config = dict(
    num_hidden_layers=8,
    num_key_value_heads=1,
    positions='rope',
    beta1=0.95,
    max_steps=8584,
)
MLP neurons of a small language model. Each row is named by its layer, matrix (down: output weights) and neuron, and shows model dimensions 48-303. Each number is 128 + 32 x the weight over its row's rms, rounded and kept within 0 to 255. Numbers have three digits each. A neuron's up and down rows have the sign that makes its largest values positive.
After each neuron's rows, "raises" lists the tokens whose logits its output raises most directly, leaving later layers aside.

L5.down146:130128176121110107155122107120097098106128131183135139148114152126138103081151153134096128078114160093072090117139124103118147100141150134119077143155147142129149160128115097116119194146103149129109114138118040107121118171105072089172107139168087084137156112154141135106181115168096152171142193082178138192191117129069113097159148133102152065118128120136144094145137148089158131129155154057080135136119124109144130119118101137099147089129183207111101145094157144144147064108129158066114141154108135128079103103170148156139108138075180192162119195138107119119074173121150154159091169059118115141112149069108134134144149109105167079138100135076120066155085106200202152192091167145099094139111145116130143171137137118191179109099062120166109084086125112126094138127154217
raises: "ber", "ley", "ly", "ial", "son"

L5.down2189:129146175133121122132137184140159124153144180122150131102149156128142147125124079108077153061165148145098181172176131118079164165176141112118130126116114113156111142129188157083169122102124160145103082182124057172171097095114099122097098177133198131128134100179096113147103067139038144107160140197115098166104126109116172095063111147091111160161142106104187171113093060214146175190127161095101159110150155159058118128121184134073163171142155167146107103146080078182121109120167126113190165158086164142120130073069142123074114158174130161095128172132129168110082086131117123110073150183142113058134227188149133106166104126118112143106118070134151174118124114130137149153088104135091135091159104133114102114142124081089141135125097145102170117170156104139081161172154119
raises: " studio", " album", " Productions", " Film", "Music"

L5.down318:130084127171121127154166084144043120141106150108112125161096157127147125079123095122109123142088159159155148207135153116162160164122114160087132110206171096100136102155116142240098166137172107199173144157158121142135162159159086083117137113134123127147088162110145167120102120075112134171073142147133130144152134126173128148130179181136155148139063097106114107142130141115144098066116178143077129128188102143108158176091107133149175135163127112217078070110082104148075080113143184121126116156125081049103115150153123143046142075114098166167101072152150094135052158164140136142174109125170130104093100192159206058102180157136145145168119105170080143120142138139098142133127098169117140165113174109103160133132143165139148086155065046161127200085143189099087095181153127
raises: "ens", "ky", "ka", "ely", "en"

L5.down2216:084147069153101106103126104143116133130112168036101146099154098124178131111112180111089099094101090149128136108154110083154174141120155153152164142165109069182143165092100142123120204184068073188171108119143058094127160133145123121142103147170085084148172088097195119108142161088129147128062138150111144153157124119054129099067132163125187194081144110138123082125138078097095106136109161168097184136125180101156186155107134202140109126106154162090184138178118168098077085138121094090088099151112131137110177159112151095109153113132099188120092116058174117127136108142099134157091080134112115099119148129110095142180103107088119118156048180167136159149088130141145161094178126109140087067130060172070110134131157118157144139099068067132167164134155163142095075141119149
raises: " latter", " well", " prom", " others", " any"

L5.down947:117179163081103122088138133095135101162117147153192184157142177110153141097096125061127122153109099101178150111126139090151139133073156100119153145147138177161155060161117130139121108131127165201115121138161158138133188186096111064107122118150133075161141109097140135105219137133083135134111173126084073090178117140115129193131135103136184145142169146111156089135148105189093122142142115097143134161143095121104156119159147110108175176192130099141123122157161144162090157121116067095131108081097118170167104102063109112140093162152079093169119077139121119147118131121104150163178083104100117070142126175212120097126159121119145146105140174152132139150150180120145150087128132133151124126086138153098091160099119176133102066134087113142137113134128088180182128128093101
raises: " days", " weeks", " years", "net", " months"

L5.down151:085120142136076156114120146130124127130157083114083104058128153114113085182157156123118151144138171146151115163129114169156139181083173094099156156167118136126100162099124159115068121135139152132150133178124150084135058116108115176117173079109176140157208115161173158121159133137084149104125110141117183104096123087136139155115099112164167086093108102083167124145165141092087106132129140112106122103150101076088083145122096158155146149103111124143126167114079148073169138167137114111101156152146168117137096113107207118125048134106110133086103205129141131205093123164115219132165086126171139131102165119157173186122110150059104154149156095145073165111133083096150133116139113135152115111204072138119107077093176088160153191108166158127101112174122150203143172161113171
raises: "her", "ham", "ey", "han", "ha"

L5.down862:089153097143120075109122141127160137063088164109133080144161133167067185154115128097160174096150112114074141072150153150123137133107123090146093158140125116117218158107103141116102138144167142178131146120169149137141137140147112133131163187128140138226144130096141192200156093111175170068102138119124109107194145139151144149142202107160091086079170134157167062093128094137105129159146157177135100075104103138181158097080171106097110085135153114147068096140136126120127162102119098087067126163170094103190165127112113170140079123097118091108170099140089106076117103121103137146145184061092136167169114155203161092146158150104116145101107178103124085143120085127105153157161107161113136137121113176127101143139062140127161081164144169069117095099147107102147141073143108
raises: "res", "ras", "rom", "er", "rate"

L5.down1471:153131082118090196105082107146107135133152161081038103093169136137164099106115188169120146091144085115124124100118121086147121132073135147145127140136112134142107119145117133094149096133115167062100116066132135089116109134113089108155178148110158100098156111082154121118166114138155117100207144144143132088159139128133131133179136171173098191097120143135145099090130159128119170139128194106162113136119089075136129219155112208089091119133126152132137188121100106097135185098135204183120121131162102090106154154111111129122112130099146097124160156093099117177116153116105058157137112188102075131137140097107119126112115114129060208095131158049124112143115115124169119106117109116181121137155113181096114095161117149144111150147118125123106134105116170154164148188093104
raises: " Pakistan", "iy", " Thai", " Shah", " Kash"

L5.down119:128153113152130165135221120118169110163160124052121177145120134093093129167097141171139098137137089104105162149181121162147135097165207123113148133141136151109139116055144130149130173160157179106082171161095181112151118131135192118178089105130179120157126164083141151174000115178137127060131154155160104130160133102152091113128141131203109118138152117139081192111118168163048156137132167141129126136134163162085104132093148099116129121139204103160058142119121045198136130065117148174141132142147134166121145096110167088118155079127081132136156129109149113117110175143119105132165105160076084087201108112099159117162103122049105147152085117093133173140133150118114087104134102131129111120120140133125128125144109132147181135116194149067097123213113112113057135137101084
raises: "age", "ays", "an", "uff", "ages"

L5.down791:170102105125141135136162141080085104151110101097194101187124129123167142092124165135116081161124099134157143155095120125109196103125135188141176164128141140156105121147064117121118095184105128146152083132124161119177101070037110130142147112143167116164157106145167072128088110143111116085108100113141172118132071104108067145140124132174126085131085129116133168181111090164100108155126113111117132089109156150073120135142078096125160171079118140105189151154125124129175096142129138079118135138094100150090147070103149105176077179128122179151104151162170061169104111140167132125147101134126111052111126107139193103091111098092124174161148137138091126122149154105134132132060125102106172136123097100137047063105071119173149174170150144081127133154095127129104149134112115
raises: "ho", "line", "he", "ph", "ley"